config.yaml
n_kv_head: 1
activation: "swiglu"
positions: "rope"
init_std_down: 0.0
beta1: 0.9
train_tokens: 536500000
steps: 4094
MLP neurons of a small language model. Each row is named by its layer, matrix (gate and up: input weights) and neuron, and shows model dimensions 80-207. Each number is 200 + 30 x the weight over its row's rms, rounded and kept within 0 to 999. A neuron's up and down rows have the sign that makes its largest values positive.
After each neuron's rows, "fires in" lists the words (lower case) most often at its 100 highest values on Wikipedia text that the model never trained on. A number after a token or word is its count.

L5.gate476,206,215,136,207,203,220,251,200,236,236,194,192,202,184,274,165,220,178,181,208,233,236,152,189,216,180,192,173,127,218,204,192,198,206,170,240,194,198,215,192,236,226,199,172,190,228,226,204,255,250,182,202,177,199,215,191,193,193,222,206,205,205,203,222,182,131,204,167,194,168,213,185,169,200,231,177,197,218,232,134,181,221,252,193,173,225,229,268,205,168,175,150,163,212,190,191,222,225,198,210,221,197,138,199,231,155,257,224,189,207,210,210,264,205,147,221,213,164,196,150,172,156,177,144,211,187,203,162
L5.up476,179,212,254,244,268,241,166,186,176,240,248,136,206,274,217,236,210,196,187,165,222,266,270,188,176,149,160,213,218,250,153,229,164,210,180,201,209,209,186,128,165,155,155,196,214,228,191,200,252,216,196,188,225,188,166,156,164,192,230,195,190,179,185,192,188,211,197,215,228,278,178,177,206,175,160,221,175,206,254,173,208,181,235,175,156,192,164,183,183,219,199,221,211,221,189,175,232,174,178,213,174,218,199,168,214,251,199,289,126,148,233,183,197,149,212,230,203,179,167,215,181,211,215,205,240,178,216,145
fires in: "of" 22, "with" 15, "have" 10, "as" 10, "who" 9, "had" 8

L2.gate610,229,191,157,198,210,180,172,233,236,218,228,204,180,217,228,215,206,202,135,226,187,184,219,209,203,185,210,217,163,188,118,228,202,152,141,227,237,186,203,149,167,167,197,156,169,191,240,151,214,220,197,155,205,216,224,242,227,194,198,211,224,231,199,211,245,158,278,208,249,194,194,288,227,186,239,165,234,216,249,222,226,191,166,220,193,229,207,233,170,236,181,235,217,234,263,189,213,191,172,256,226,189,218,199,210,217,166,223,230,182,206,204,206,160,270,186,166,227,183,179,183,156,181,174,209,243,193,180
L2.up610,196,209,198,204,220,246,232,239,196,201,156,217,242,196,163,154,214,165,170,236,227,228,174,204,205,224,193,223,221,200,198,233,179,187,235,182,130,203,207,148,190,195,160,222,187,203,200,213,151,211,212,196,146,233,229,213,238,195,269,237,166,253,185,199,174,217,224,172,197,142,139,174,249,168,234,206,196,175,184,203,241,180,252,214,175,233,190,233,126,163,153,194,189,203,181,197,226,151,244,197,202,205,234,182,176,156,222,178,257,219,161,217,237,178,186,222,227,152,197,245,194,199,206,187,237,201,209,248
fires in: "also" 58, "often" 8, "sometimes" 6, "simply" 5, "family" 5, "currently" 5

L5.gate409,179,261,211,208,248,216,183,193,215,211,215,165,241,211,240,159,221,229,177,205,161,242,142,214,209,235,257,227,207,149,200,223,248,161,132,227,248,216,213,198,142,193,152,172,195,193,262,247,161,157,281,220,227,139,219,202,219,198,173,226,186,232,167,197,263,200,183,211,195,201,254,160,200,199,203,187,233,160,204,221,169,152,194,225,173,190,181,215,207,229,187,212,192,220,176,206,217,224,241,179,269,161,140,181,209,178,207,225,270,201,242,192,169,156,230,185,152,259,199,227,177,164,188,224,204,216,191,178
L5.up409,209,217,163,177,178,207,208,219,215,179,226,198,277,185,251,212,216,162,187,201,226,163,176,225,168,283,175,162,196,171,273,200,168,205,193,197,190,219,157,172,239,211,169,210,227,221,181,184,167,183,257,154,151,204,206,214,161,218,182,206,178,188,202,108,205,191,147,198,185,212,193,206,231,210,175,187,204,184,266,198,224,175,205,227,205,147,231,150,207,227,227,210,219,198,181,189,183,219,204,258,254,241,218,176,194,206,213,260,143,199,184,249,229,222,168,193,213,225,217,207,274,191,175,174,213,208,190,187
fires in: "not" 28, "was" 14, "did" 10, "party" 7, "notable" 4

L4.gate480,196,193,184,230,182,196,181,230,180,214,235,113,190,167,226,207,223,185,199,196,215,231,206,174,183,207,200,211,228,263,193,189,189,199,168,151,235,179,173,188,235,185,198,227,215,215,195,207,202,228,264,236,159,229,181,252,187,208,221,157,213,208,164,192,161,158,228,185,230,213,153,197,193,217,215,242,201,230,129,181,184,157,149,181,138,215,197,233,209,215,188,238,235,192,204,265,165,214,177,162,192,225,189,170,201,183,217,209,146,183,234,199,184,240,153,173,199,176,245,251,214,243,164,194,173,136,180,212
L4.up480,208,217,198,146,176,259,157,245,200,223,212,217,221,233,191,210,214,190,170,219,199,212,185,184,246,229,195,211,226,167,251,236,242,221,167,179,208,224,230,175,204,215,226,214,185,194,222,256,156,229,189,207,142,191,207,175,234,206,232,242,196,221,186,252,202,215,219,170,205,126,173,231,170,182,234,145,138,190,195,199,210,222,188,148,152,193,163,184,197,216,242,253,173,200,210,225,176,213,191,259,198,240,192,199,171,215,217,195,162,195,187,187,283,170,166,265,184,216,231,226,238,195,226,155,197,215,169,253
fires in: "who" 31, "then" 7, "that" 7, "later" 5, "of" 5

L4.gate240,229,187,219,225,198,205,176,178,201,257,218,201,261,192,238,164,196,234,178,228,154,203,217,213,200,179,223,165,225,222,200,164,239,215,134,215,238,196,173,217,222,229,212,186,182,211,213,201,185,234,204,186,167,159,239,265,223,235,187,186,167,198,199,223,184,179,192,231,216,189,229,222,221,167,167,181,291,189,223,213,170,159,187,242,220,219,178,195,213,185,166,194,211,163,164,196,143,162,263,273,172,238,203,166,192,225,175,191,181,211,245,247,240,209,188,201,218,199,201,240,197,179,124,172,233,218,163,159
L4.up240,188,246,244,190,139,172,253,131,207,210,181,171,175,221,183,173,242,197,219,230,212,200,236,187,168,215,189,161,237,219,164,209,197,202,166,189,220,210,179,220,199,218,194,158,199,198,171,170,190,213,248,211,189,179,168,250,277,149,160,219,198,239,238,139,230,228,162,169,209,183,219,179,162,200,180,224,185,182,185,199,210,176,244,198,213,183,160,196,224,213,216,238,167,201,220,201,207,210,259,238,209,248,197,186,207,199,163,268,194,163,199,203,241,188,241,180,207,201,171,214,239,227,184,224,239,202,194,243
fires in: "not" 23, "out" 16, "non" 15, "as" 7, "notable" 6, "very" 5

L2.gate203,191,206,146,204,236,184,207,173,175,235,218,167,198,210,189,215,206,218,211,187,189,180,275,242,190,151,237,163,182,156,179,204,258,155,208,182,180,201,179,179,247,210,236,120,195,206,175,229,180,222,163,174,178,230,159,192,202,205,209,170,182,198,192,173,181,163,228,157,155,215,174,183,180,188,241,139,245,171,176,225,159,146,188,256,189,201,196,222,178,174,210,167,172,162,198,188,222,218,203,170,241,244,169,244,209,197,201,212,214,221,218,222,180,163,201,202,186,201,173,150,221,231,195,222,205,155,176,207
L2.up203,192,127,192,152,230,240,268,194,184,180,121,163,198,177,188,251,208,253,189,211,210,215,241,223,219,201,217,224,188,287,144,190,164,157,165,190,252,177,218,138,230,180,200,180,226,196,169,206,187,135,189,161,182,177,170,185,170,192,223,183,228,161,149,238,196,179,226,237,199,222,210,282,227,236,154,171,215,200,204,186,177,209,190,211,176,195,251,197,204,218,188,167,197,278,237,161,196,267,210,233,197,230,200,199,255,222,166,239,185,142,239,205,197,216,205,242,206,193,188,224,205,173,211,202,213,200,196,187
fires in: "his" 26, "her" 15, "whose" 11, "the" 10, "my" 8, "s" 7

L2.gate212,175,176,176,210,174,198,218,218,179,195,182,141,153,241,197,214,190,251,179,180,209,202,258,203,179,194,203,191,141,183,178,196,206,202,195,208,213,217,185,229,192,175,201,160,261,196,167,249,169,259,217,223,219,203,187,218,219,183,227,227,173,191,135,234,212,199,202,197,198,179,206,221,193,175,189,205,189,193,229,224,209,153,267,208,157,191,232,171,185,201,225,200,158,176,198,193,210,208,228,168,171,130,193,170,220,245,211,173,203,207,230,218,223,163,180,237,213,169,251,224,183,197,208,239,257,201,188,214
L2.up212,191,188,194,184,214,179,179,192,170,195,219,206,210,257,174,208,194,212,221,232,146,248,252,239,155,132,235,220,183,227,212,222,160,150,188,186,230,206,137,280,177,190,181,180,150,220,246,187,195,170,199,207,199,201,164,190,185,148,167,182,177,175,219,150,231,201,215,194,211,141,210,180,214,157,200,209,192,247,233,176,230,232,245,239,178,232,174,154,227,149,194,260,180,173,224,188,160,164,172,169,198,206,243,193,249,212,195,209,183,189,194,241,258,196,208,213,181,224,240,167,185,220,174,250,180,182,186,229
fires in: "from" 44, "since" 6, "original" 5, "of" 5, "that" 4

L2.gate555,190,219,162,152,172,179,218,216,235,176,240,225,218,164,205,213,232,193,204,175,150,213,260,254,175,188,180,162,170,240,192,169,215,216,206,211,236,223,206,158,199,214,173,182,222,193,231,149,227,259,201,166,231,245,198,169,221,170,191,205,221,212,186,212,204,140,231,237,150,219,221,242,116,152,140,151,215,191,142,192,184,182,206,217,126,196,221,160,186,189,207,169,182,259,210,227,266,216,189,248,189,158,187,198,208,121,192,160,230,190,204,207,212,193,202,255,229,202,178,163,179,174,211,229,185,179,249,217
L2.up555,205,205,230,193,184,170,155,213,182,250,152,190,186,215,186,242,246,170,230,157,216,186,163,196,229,277,198,192,246,203,165,189,253,176,241,198,225,219,177,211,177,146,164,195,142,177,149,211,164,209,222,212,232,209,178,188,180,191,191,213,207,162,199,208,201,183,231,206,133,176,240,195,177,231,256,210,178,155,246,156,231,162,180,144,199,193,208,168,172,178,207,143,223,185,244,149,203,192,233,135,218,215,188,210,238,190,216,237,202,258,222,155,267,188,211,181,187,143,187,222,234,155,171,155,214,230,209,150
fires in: "that" 65, "gk" 5, "gps" 4

L4.gate515,203,157,244,180,195,207,236,186,209,191,220,138,229,156,185,186,191,205,221,240,177,193,223,171,214,212,183,200,211,263,227,191,178,203,201,219,241,181,217,209,245,247,225,219,208,115,182,221,183,255,232,203,148,209,221,214,183,170,216,183,233,224,214,188,151,153,228,167,200,215,239,170,222,182,155,156,233,224,241,232,202,214,240,169,208,211,196,232,171,186,230,179,233,169,223,298,255,161,155,239,248,213,193,203,220,132,204,150,172,222,176,222,232,156,194,176,185,209,208,183,137,189,233,172,208,204,212,167
L4.up515,144,219,221,148,201,148,221,153,180,196,255,132,233,127,259,203,151,236,259,232,192,196,202,155,209,190,193,225,238,217,222,195,237,192,251,212,201,237,104,197,239,206,207,247,168,183,196,174,222,282,235,221,199,229,235,196,180,204,200,173,176,194,237,240,211,217,157,221,233,190,199,177,182,170,252,207,210,202,188,196,170,228,230,222,211,212,200,211,191,241,266,207,180,169,149,230,209,161,270,226,130,188,214,241,186,172,193,141,201,216,186,221,186,215,286,211,216,177,185,246,202,201,261,173,214,240,230,207
fires in: "it" 38, "that" 11, "literally" 4

L5.gate502,225,192,173,191,190,188,151,157,261,199,218,254,207,227,208,223,190,197,192,226,229,181,198,194,195,229,226,231,218,160,200,252,193,194,241,212,204,184,246,269,205,208,201,221,221,206,192,269,182,184,222,194,215,210,206,198,182,216,180,193,192,233,181,205,214,202,147,241,222,244,149,192,247,223,149,185,187,87,165,193,213,222,179,145,265,247,221,201,204,250,218,210,187,190,166,180,202,152,153,226,215,143,161,173,172,182,196,185,200,231,234,175,197,142,204,183,170,163,160,237,186,201,208,140,256,164,188,141
L5.up502,165,186,199,217,193,247,209,185,204,184,201,139,181,229,215,212,168,180,199,218,202,224,196,236,254,247,186,162,247,225,240,210,176,235,250,191,183,228,251,211,227,167,270,157,226,191,196,201,204,185,236,225,192,207,135,229,185,223,189,199,240,237,224,261,249,221,204,210,211,190,172,183,168,199,179,253,236,167,182,161,192,191,214,177,218,213,219,263,178,201,215,170,186,216,198,225,196,257,197,256,228,262,178,200,185,215,205,192,181,162,211,207,248,196,212,188,183,214,202,210,199,196,200,201,203,232,217,186
fires in: "was" 25, "is" 18, "had" 6, "spent" 5, "come" 5, "especially" 5

L5.gate165,206,215,219,211,229,192,200,166,225,242,171,151,205,169,197,201,187,181,226,171,198,142,211,181,221,111,181,223,179,177,189,170,176,186,183,182,192,262,206,184,181,181,197,218,201,166,195,160,237,146,194,224,239,198,223,176,219,239,165,233,162,211,162,162,176,143,199,208,173,132,218,217,235,172,270,179,206,149,255,119,132,221,232,212,127,227,217,198,263,213,210,130,172,196,199,238,209,208,169,208,230,149,146,188,152,182,182,167,194,160,173,184,229,188,225,223,177,211,175,196,202,225,149,183,186,255,214,147
L5.up165,201,133,201,167,181,198,182,172,167,193,224,200,164,188,167,196,219,184,210,203,226,209,160,207,197,160,199,200,197,230,190,170,181,139,201,155,201,234,165,191,222,162,169,214,167,185,148,197,217,125,226,225,152,193,200,221,222,245,195,214,203,163,213,217,233,164,151,202,202,140,197,236,229,177,208,180,155,242,191,209,171,173,182,200,220,214,200,196,217,214,199,176,173,239,194,254,158,168,225,234,220,181,190,109,203,218,202,180,216,221,164,213,202,195,200,206,244,187,218,226,181,193,187,145,188,208,217,178
fires in: "as" 25, "the" 11, "appointed" 10, "vice" 10, "former" 7

L5.gate348,198,184,218,203,195,160,198,189,206,235,205,223,203,197,157,201,173,192,188,175,204,189,234,237,236,177,178,172,260,244,182,236,181,219,169,246,209,219,222,246,147,244,199,228,167,193,200,214,249,204,201,206,171,219,204,203,203,164,210,221,165,183,198,254,165,217,253,224,147,178,191,211,175,209,181,231,207,231,251,190,186,233,165,215,216,180,197,247,190,201,175,210,218,212,202,176,202,174,217,171,201,208,162,164,229,221,241,201,220,194,283,238,195,117,153,196,242,204,245,224,201,199,175,224,170,208,209,226
L5.up348,170,205,194,212,179,175,178,223,254,152,203,194,216,171,227,231,209,201,216,188,184,160,180,166,205,197,199,149,134,181,176,207,197,249,199,176,214,161,175,230,248,219,204,165,184,160,215,232,248,231,156,207,232,220,216,147,223,167,182,200,157,215,201,190,188,205,182,178,176,189,155,202,179,158,176,167,158,252,194,186,172,178,215,138,230,185,187,262,243,147,261,198,177,179,230,198,187,236,192,190,181,223,242,161,205,153,205,192,246,231,184,232,186,248,169,244,201,220,219,231,213,181,226,218,223,192,222,235
fires in: "from" 28, "since" 16, "before" 6, "palatasi" 4, "nobility" 4, "during" 4

L2.gate224,223,171,198,170,223,194,194,139,164,220,211,159,156,213,197,224,190,273,248,156,215,189,238,210,135,233,211,173,156,168,224,247,259,206,210,188,158,214,166,186,191,148,160,138,184,183,183,186,174,214,214,147,224,239,202,199,168,201,228,225,210,209,150,182,216,195,264,223,177,213,196,115,196,177,246,266,201,175,232,221,159,266,192,151,236,239,184,219,185,230,224,203,241,152,235,197,202,166,185,224,216,160,227,200,170,212,205,222,238,248,185,197,181,156,231,206,219,176,201,206,200,138,206,234,217,220,211,180
L2.up224,189,238,175,224,187,153,231,193,277,203,160,207,183,150,246,205,224,230,213,203,176,188,199,217,238,170,158,244,250,188,175,159,211,179,220,191,213,158,207,205,190,167,190,201,186,186,237,248,208,214,219,224,273,213,133,178,174,175,239,211,225,166,196,279,244,217,228,212,130,206,236,208,238,176,218,167,169,212,172,210,186,176,230,175,260,193,191,180,192,219,195,207,226,288,222,183,170,175,163,228,141,226,196,184,233,220,216,200,207,216,199,239,226,189,222,193,214,189,210,173,215,250,174,201,229,167,250,270
fires in: "town" 26, "united" 10, "county" 9, "country" 7, "city" 7

L4.gate389,197,254,148,264,201,229,223,166,205,175,277,206,187,189,208,218,183,176,208,215,169,223,164,162,142,190,136,192,180,178,167,244,223,184,189,202,222,184,188,167,95,224,186,239,162,170,193,163,179,223,185,253,137,163,200,242,201,248,141,231,184,175,136,178,226,193,157,206,146,160,224,218,194,188,219,168,226,158,213,211,185,239,176,214,170,191,215,177,237,214,259,191,182,193,189,179,209,184,165,200,196,175,190,208,225,193,262,177,146,187,174,221,142,170,170,251,155,168,202,177,238,242,178,216,213,211,243,201
L4.up389,256,158,155,232,236,156,170,203,164,194,177,173,222,217,182,189,239,199,208,211,149,184,148,165,256,211,245,156,247,222,214,213,190,210,207,196,187,184,175,199,174,198,229,218,207,170,135,189,173,176,184,180,166,186,201,189,211,191,176,217,193,166,193,183,236,258,185,267,170,277,238,218,179,204,239,172,221,244,254,162,156,186,217,229,188,158,208,218,184,178,209,169,170,166,194,225,245,213,229,226,239,239,192,221,217,204,213,213,173,253,216,213,214,140,219,238,184,189,242,172,220,160,214,240,220,200,230,200
fires in: "in" 19, "of" 15, "william" 11, "near" 9, "around" 8, "above" 5

L4.gate441,178,186,202,237,183,214,202,253,222,280,164,195,199,193,271,222,178,181,221,182,198,200,174,155,223,247,187,250,156,202,210,253,158,175,202,210,203,206,233,196,235,182,167,211,187,146,160,140,199,214,204,198,148,186,200,145,187,230,196,210,177,171,193,177,174,202,164,267,227,170,216,205,233,229,180,176,185,168,165,195,238,191,228,187,258,221,205,208,187,174,163,173,173,206,232,147,193,187,183,205,220,164,185,195,133,238,250,185,200,274,195,220,233,175,184,285,194,181,167,217,194,220,240,233,232,251,201,169
L4.up441,167,222,167,183,200,213,215,219,215,203,211,127,195,211,225,271,185,255,216,190,215,206,257,244,164,212,198,176,240,208,183,187,202,230,218,215,209,205,211,194,174,190,241,260,261,220,232,224,217,213,179,166,163,119,202,221,222,185,215,194,218,202,243,199,234,230,185,113,156,176,178,171,130,206,203,199,239,193,207,233,233,197,209,168,162,231,161,146,175,207,188,217,182,215,232,161,198,260,181,194,186,223,206,203,218,226,247,260,212,181,211,197,207,205,203,210,192,249,176,177,223,201,197,208,222,187,222,197
fires in: "of" 63, "in" 27, "on" 4

L4.gate34,214,250,181,261,262,191,166,212,181,210,208,192,225,202,210,183,242,200,218,182,235,171,229,183,150,209,183,234,174,233,212,185,225,161,170,194,165,138,208,223,207,219,176,197,180,188,199,176,179,259,184,197,182,226,184,222,166,164,159,192,179,213,152,173,207,202,236,219,196,218,209,221,208,127,230,231,190,205,174,159,221,186,226,200,157,246,192,192,193,210,226,185,183,236,218,210,257,158,184,231,157,252,202,252,187,147,183,232,182,212,260,186,183,141,196,227,192,222,164,212,138,133,216,158,207,219,255,212
L4.up34,196,216,197,238,200,216,218,105,179,201,178,224,202,196,136,117,204,162,157,174,173,246,159,163,190,228,238,231,220,195,199,160,230,220,233,194,193,174,139,209,223,200,225,207,211,252,183,196,146,239,199,207,207,227,245,202,208,200,193,167,153,244,209,206,238,204,228,234,190,181,177,209,229,215,227,227,222,200,201,253,169,212,172,175,233,208,187,220,191,195,216,214,175,205,193,236,194,208,222,159,159,211,165,198,219,203,249,176,210,184,251,177,244,186,201,162,177,249,234,236,189,201,243,215,167,190,182,200
fires in: "1" 71, "6" 5, "n1" 5, "2" 5, "n1s" 4

L5.gate221,229,225,209,188,192,216,221,183,197,174,227,160,204,221,242,196,229,197,187,223,141,181,178,223,208,184,246,228,204,224,171,235,180,230,197,178,233,191,210,205,204,203,186,219,166,177,212,239,188,219,150,177,224,192,266,203,230,224,198,164,237,190,219,200,199,258,153,155,213,190,204,181,144,189,244,156,216,186,232,170,182,198,182,249,211,224,220,170,155,174,216,243,203,199,143,195,188,194,149,251,183,175,134,170,200,242,248,164,188,192,163,258,197,194,209,241,198,226,216,216,220,183,194,179,182,227,144,209
L5.up221,209,157,198,216,202,174,203,191,225,241,157,166,219,166,189,196,194,161,217,196,243,211,211,199,236,226,160,184,252,168,181,208,180,170,239,210,222,220,159,237,216,276,214,212,193,136,184,201,147,166,207,224,193,218,191,190,177,166,181,212,196,181,173,201,182,220,159,183,190,220,179,200,244,156,180,199,201,218,185,164,230,252,145,206,212,181,169,250,176,236,215,208,167,188,151,231,202,181,158,234,197,240,189,203,219,155,227,180,244,186,249,257,226,226,187,204,219,218,234,190,178,192,229,155,216,226,248,271
fires in: "of" 56, "one" 12, "unlike" 5

L2.gate67,178,141,201,151,211,232,217,144,203,186,221,173,201,165,189,253,244,234,186,151,167,200,185,207,176,235,221,188,174,184,116,181,145,208,185,212,298,219,233,222,229,204,180,190,173,176,225,218,184,203,199,203,180,197,191,268,207,172,186,186,212,182,204,234,238,223,232,203,233,188,195,231,140,195,180,216,239,226,221,144,152,210,234,188,208,198,203,187,268,212,226,202,226,221,194,190,166,243,217,156,143,183,206,202,192,168,219,143,230,153,190,181,256,148,182,253,195,235,160,223,189,191,147,173,183,206,217,207
L2.up67,240,233,183,166,168,177,205,179,196,204,169,182,174,227,175,220,215,193,254,228,171,212,172,238,255,223,228,228,204,176,203,194,189,229,198,191,206,173,163,182,171,138,187,193,197,149,183,186,177,177,196,173,164,233,189,216,245,241,179,216,218,209,167,165,203,225,241,235,249,202,146,216,179,193,226,178,223,216,229,227,197,236,168,233,210,176,204,204,235,218,206,210,160,244,161,247,125,165,205,223,153,237,163,226,182,256,238,253,159,188,228,220,200,172,169,222,204,161,172,157,180,244,218,135,215,159,224,231
fires in: "of" 37, "to" 6, "dominated" 4, "late" 4, "takeover" 4

L5.gate175,211,163,162,171,202,203,136,218,187,176,157,212,167,202,240,166,180,198,170,192,188,229,217,242,205,193,200,174,211,200,225,220,177,233,220,250,242,250,224,206,218,216,242,266,202,231,149,204,175,226,226,175,161,182,245,206,241,141,233,173,173,280,212,195,182,198,194,233,215,187,158,219,204,215,203,234,187,184,198,228,217,165,185,194,217,239,175,217,209,220,168,229,152,255,173,122,183,177,231,197,224,226,202,139,194,184,238,200,236,195,164,181,157,199,234,209,149,197,171,188,220,175,210,166,221,193,152,211
L5.up175,133,130,183,204,214,207,222,182,198,199,215,185,218,201,179,197,186,212,186,160,159,209,181,221,183,180,243,198,186,223,220,204,192,189,212,189,134,211,203,168,195,206,159,259,186,175,138,178,189,186,173,238,185,169,183,179,215,185,195,235,239,196,225,250,200,184,240,239,216,189,180,267,183,207,217,208,159,146,248,192,181,240,224,173,191,148,184,224,138,194,228,202,210,248,268,202,148,216,205,284,151,156,220,243,194,163,205,105,220,213,153,241,182,167,193,222,172,162,241,252,189,190,238,172,212,240,200,172
fires in: "was" 43, "is" 20, "place" 7

L5.gate258,236,201,164,202,141,176,192,214,176,191,209,209,221,241,218,211,148,196,166,197,187,253,210,127,185,190,168,178,171,224,194,209,193,153,218,200,258,206,186,192,235,200,247,213,227,204,181,217,246,168,249,242,243,170,234,256,230,203,249,205,160,232,213,219,200,168,239,175,198,166,221,120,234,188,189,222,168,169,251,192,191,205,188,241,162,177,179,219,243,234,202,201,232,210,229,191,179,202,146,216,247,236,195,179,192,253,224,169,197,181,157,235,205,193,190,224,157,185,207,222,262,240,172,210,202,203,201,230
L5.up258,126,161,186,224,157,202,197,173,232,155,240,154,239,196,202,247,187,183,227,236,157,162,154,183,207,196,111,212,201,248,182,140,238,193,167,177,232,202,241,223,206,199,185,239,199,228,236,257,144,184,226,190,207,186,226,176,205,222,185,223,213,225,218,213,219,183,186,176,274,197,214,206,221,167,222,166,285,210,182,172,201,190,211,200,185,197,217,163,225,185,184,230,199,191,223,257,209,217,123,190,162,221,152,222,219,183,237,214,205,188,226,225,196,193,243,226,155,168,198,213,182,148,238,165,216,222,231,140
fires in: "was" 26, "played" 9, "became" 7, "entered" 6, "is" 5

L4.gate355,159,171,233,213,188,193,154,179,216,222,130,199,221,181,225,181,208,194,191,209,171,228,215,199,199,179,169,179,101,175,217,246,172,236,142,210,212,217,229,227,208,181,240,139,167,207,184,265,138,248,229,193,197,213,209,271,202,225,238,206,238,242,212,180,214,252,178,187,157,191,153,259,213,185,195,235,176,211,188,207,174,188,210,206,197,183,176,165,196,178,183,213,221,141,211,193,226,188,160,196,170,205,182,185,192,155,227,148,149,199,154,138,224,171,188,181,201,212,204,170,218,178,184,139,252,129,235,183
L4.up355,162,178,180,195,246,201,177,224,204,252,266,140,206,183,225,234,154,170,203,211,230,183,241,161,201,248,258,231,244,192,187,183,221,147,237,175,219,233,201,221,163,248,169,222,172,159,229,176,260,189,205,207,224,210,221,133,221,196,186,229,165,208,181,248,206,149,199,230,242,210,212,180,149,148,187,167,238,201,221,209,250,219,212,130,200,217,216,199,203,227,249,219,226,261,229,265,193,233,214,159,190,231,213,187,202,207,167,217,204,176,240,250,212,191,188,231,230,236,213,231,146,251,210,172,141,268,184,225
fires in: "after" 23, "that" 16, "due" 6, "when" 5, "since" 5, "following" 5

L2.gate530,201,210,188,205,265,177,195,229,184,230,201,152,206,146,223,216,196,189,197,220,176,217,185,191,211,208,187,186,180,228,193,245,193,236,203,175,190,185,147,140,210,184,180,217,193,188,167,193,214,194,206,187,215,225,163,139,231,208,228,202,237,211,227,186,277,163,179,230,191,226,221,219,219,138,232,162,159,176,185,226,204,229,158,173,185,199,229,155,204,209,186,174,256,167,258,225,208,190,185,240,188,139,151,186,185,248,219,192,164,187,231,170,135,186,165,191,225,213,191,224,215,218,213,199,218,221,184,152
L2.up530,237,208,168,193,150,183,219,229,256,232,167,198,262,156,238,185,223,189,183,186,262,251,208,182,209,252,247,164,224,212,221,234,265,229,159,201,239,164,216,168,226,171,205,163,160,172,161,233,182,201,144,224,198,203,229,174,181,180,171,236,247,179,161,185,183,103,221,231,237,196,237,184,185,202,178,236,243,204,241,272,249,187,154,217,226,232,195,226,197,182,227,195,162,204,192,181,195,203,183,158,170,235,150,204,235,164,236,234,148,188,158,228,203,210,177,253,198,219,208,188,195,233,241,179,201,168,250,206
fires in: "which" 83, "that" 8, "who" 5

L2.gate417,202,157,195,206,207,249,161,216,231,232,212,187,173,188,206,179,148,182,186,222,156,204,197,195,153,162,230,234,194,177,166,175,206,179,192,223,136,163,193,162,226,230,255,228,165,190,219,270,208,178,147,258,204,252,205,170,164,219,155,178,238,204,222,217,177,162,126,166,220,210,204,175,158,212,201,210,215,210,219,201,181,193,203,242,199,214,188,176,236,271,188,210,144,142,239,184,182,201,179,186,159,155,178,222,164,166,251,153,184,171,193,190,191,214,171,236,174,202,157,216,268,202,187,204,228,168,252,206
L2.up417,207,217,225,175,191,189,197,248,213,225,191,228,248,226,185,165,178,157,226,214,131,224,195,200,169,210,194,207,202,165,135,216,205,161,174,204,218,204,206,219,311,223,217,201,168,160,190,246,207,214,244,231,153,216,210,181,239,175,167,226,218,247,186,252,206,168,169,192,179,232,154,239,212,205,266,252,216,210,209,224,239,186,210,199,174,258,237,194,172,162,244,189,220,206,206,237,189,180,221,195,209,219,207,210,257,179,217,207,232,240,230,200,180,209,263,216,204,203,133,286,161,240,189,217,182,233,183,176
fires in: "has" 36, "several" 13, "many" 9, "these" 8, "numerous" 6, "of" 6

L4.gate403,156,216,174,227,234,218,184,211,205,214,161,208,193,192,223,229,159,211,142,154,162,211,203,219,249,145,180,194,166,197,163,224,173,232,170,202,226,190,228,171,199,213,193,213,228,230,220,204,212,185,233,154,212,178,207,221,111,220,164,223,199,180,231,210,203,180,216,210,220,166,175,206,166,219,230,198,212,267,171,228,165,170,189,190,196,212,197,212,210,202,224,204,176,249,237,170,190,194,188,184,210,167,185,242,256,205,188,257,193,202,217,165,225,173,248,211,196,233,178,235,252,138,235,188,250,259,151,204
L4.up403,134,242,142,235,160,183,245,170,209,221,161,185,158,177,153,161,193,227,226,178,138,171,182,217,192,184,208,219,249,191,126,241,160,198,179,201,190,221,175,223,230,163,204,213,180,191,197,154,202,187,220,238,193,194,199,227,193,174,193,208,195,168,183,172,179,201,191,183,217,241,200,220,208,201,168,153,164,227,174,238,214,248,243,186,256,215,151,203,197,190,207,131,188,236,222,202,190,233,208,190,142,196,124,236,236,192,185,224,205,169,196,199,176,218,198,212,178,210,245,215,161,164,181,195,179,175,216,209
fires in: "as" 21, "than" 13, "like" 9, "unlike" 6, "original" 6, "to" 6

L2.gate211,167,201,158,202,200,199,215,209,193,200,192,150,197,175,232,250,211,231,179,209,179,217,191,269,234,204,175,257,156,187,188,175,199,190,162,202,223,212,235,164,224,190,253,166,191,191,222,160,187,194,201,207,201,202,183,194,238,188,113,170,166,177,205,240,225,212,192,225,218,196,183,247,200,220,213,209,158,186,193,152,206,271,180,205,196,210,249,165,215,187,208,112,211,226,212,176,184,212,96,234,219,175,215,182,223,271,191,170,173,162,277,171,268,246,249,212,263,181,191,171,192,208,219,203,207,211,215,227
L2.up211,151,194,193,187,221,200,223,200,201,212,180,221,182,203,194,167,205,173,195,195,221,186,173,248,200,267,236,187,207,229,140,219,237,133,223,144,149,194,166,229,214,227,199,173,172,236,180,142,184,207,223,192,221,181,186,167,180,190,174,212,180,243,219,208,230,159,178,234,193,261,206,189,240,142,196,219,219,212,182,210,194,211,170,175,226,227,200,239,200,224,195,232,204,224,207,114,210,202,201,220,188,157,178,219,216,208,220,171,204,167,212,279,273,187,259,196,219,188,190,149,174,160,241,174,231,174,211,180
fires in: "of" 39, "famous" 12, "neo" 6, "recognition" 5, "command" 4, "fellow" 4